MLP neurons of a small language model. Each row is named by its layer, matrix (down: output weights) and neuron, and shows model dimensions 112-303. Each number is 128 + 32 x the weight over its row's rms, rounded and kept within 0 to 255. Numbers have three digits each.
After each neuron's rows, "raises" lists the tokens whose logits its output raises most directly, leaving later layers aside.

L3.down302:119125133106174105147125115156106113130123097123073138097165139143147103138125105151142133174089141123031129090109116139066138140152096154156055116067068095079097134124060155131169171116152066184135132079168189160184137195149128242146098099152069154127161069130104110140204077167087098138098195138128111077152159114129129119110138162111122094122098165176116076112111146160168112148088173123086096144121092102102095089132084145143170128110149069101139129114132149120136156192109114152143118171130123113141188118179074104158163165157110090140139134092124122114152132148178166117
raises: "w", "amil", "ers", "U", "yp"

L3.down53:149148085111147172115158099147101148193087135126158170080118192106120132077115146155135118106084070112101157120066204134106099118157080071090157106113131081096195166156143166116157202124121145161104211134185166157110148138194115122122158131128052160172140095140078090098134123161118169121151140140137152179133148139231126165116111118114131124072126114107118123144148106111134155161147104155205136126118179179097152147146109076122171155090185105150137137119139084113072112103147109148129151118141167127154142153099111119138114164109132150064124185177136140062173073128163108140
raises: " ", "s ", "o ", "a ", "ugg"

L3.down91:106131154094167114148194092095055126207139148128164114136136186104144121119119119103135089092169128104103149111106126104135063149090104109137089138116141098142177203087090128180072113176189138091190102134097087058123145132121092174169148192111195120082132103175110104125119158114141130120110107128136157115171118151170145100189163147122128164164127139086102108153137136159195159149133164114106069127073163139128126129175095128118115085116124091102168116136148167112082110141112107183145098174141133136075172124117115135115099145142122118084130114176042133099115108058134101128
raises: "ity", "ity.", "ities", "ary", "ival"

L3.down666:087088103086171186134168139127105122123143095141087127157121144102080109105184139139120158154096146150189135072105137070091163094146149134109127121152107122138099100181108113194134126216130134139115136122112078187133078121081147150146097073106095142115117141146067089135173128103094052163136157136186124123103163119163105141137175112147171160117091135090046156143164058145133137118116201117147142140107123138172093171152148119145162147125135104157116179104129144103092189128136122123145128120172082209100147147113152095105135142132112140189117146099154079143154174157106064111
raises: "ings.", "iv", "uv", "ions.", "ings"

L3.down1083:113149171177143167172118163123060132186097137119060076107182145145083133113100132095121082194094163082117151108123106080117111133136144123138158142101167159141090131175192145117112120158117134204123208154154167059163131101172128104148127123180095085113097094109136076124128145156077131130144114106125146186077125133154116066212113141109097091097184104104156079134142104119155105095113122109108131085184122108124121229140109091123091097118121137137131107108136104095165162152150149136133096157160164113133071127126075129128129078176107135146133123151092111136174128175099168169
raises: "ote", "ember", "port", "oted", "fit"

L3.down699:184073127096184143090154106134109115161113172157146094126084151158113163123188107144083126158096104107110125148127129176028131162110156132154127179167143075157156129103120106102139115079123160127156117092110118104132132127112155162157148090164183124103133126082063091103158169129122150132147111166172115112123043135107034159129086147126106127147130153036197118149117111174106160108117152101117130100173125121174112176110151101102117113162139127111130087124098086109117085080110110136120159160093120182148085136104160137178136134162131120150127128179134107151093115124154141116
raises: "itz", "th", "k", "ane", "f."

L3.down154:131108089141121117094140181059116157146132119175130133119185119174130093185130099097124182169114177149091107119078146130128135114164147136198141105113083129192105158103112115144167130133081110080098129122119134159094102160163145091132093105116106121160107071124195127111095186129177139114106104096147135169182167151102118107131161202144131129149093155154211114057111103128123110094141144138093137170192085163118165177174117137088190131136169160130121154098159124154147155113124172114149181154136147102110155165163107122084117136099174141133124124093143086141114178114121158111
raises: "| M", "| P", "| S", "| ", "| K"

L3.down1346:070108103110072081051146194136165133092160134130141119107127088141082144147152169118134075139128130132111163139152150122121155067083152181137138137133156179116162131116123079103102088069116102061136132087158085116148087134131110120140144138140118104101116151103085077117129077183126134121066112143105112164127131138121140112138154102150183156120151204164064169127135159068117121106148128138090149189131126157104104090168138138134133150166177101144121163038133111090160157068127135092131174122194169119131100151187164140151136138138134164102125118114099090139146144142109162107
raises: "y", "y and", "y of", "y.", "y,"

L3.down1308:119135068100081093132182056153091204137160142154109080148142197131106163174172161116138144118107075074117158143052107137148098155085166029148107122118152109085096133141125179121127157150097108090129095095089141161140106166111127191121100206137190147119120126118136106128072107130112115128112170139148125148113071147146167179147111142116186170169159190142121170112093108103168111132131130156089129162145122095109142152170132169089156122155130135136123110102123137136097141191105118150143184144127129184137180122124114124179115200177150134128068120124169128065179108094062078121
raises: "hy", "ient", "ap", "to", "ty"

L3.down24:125105055169160094149109110158203168193148129125128150119136087109068117149085058125148105097068134185152114103107150100120152182163071116139140104113063175116138104105128120112125090163080103141099128121171138160162112181129158117145119133096137078136125188092138087104105187140144124081081088094146136143111147111126126169110113154108116087169078150138104162066105131139071126139114145090122160210135122132159129126191156059107071159164150117137070134167095104125142162113078167184183132088104220120137115119161134135127163146102160122118122054113086121065110139142182149140
raises: ") was a", ") is a", ") is an", "|", ","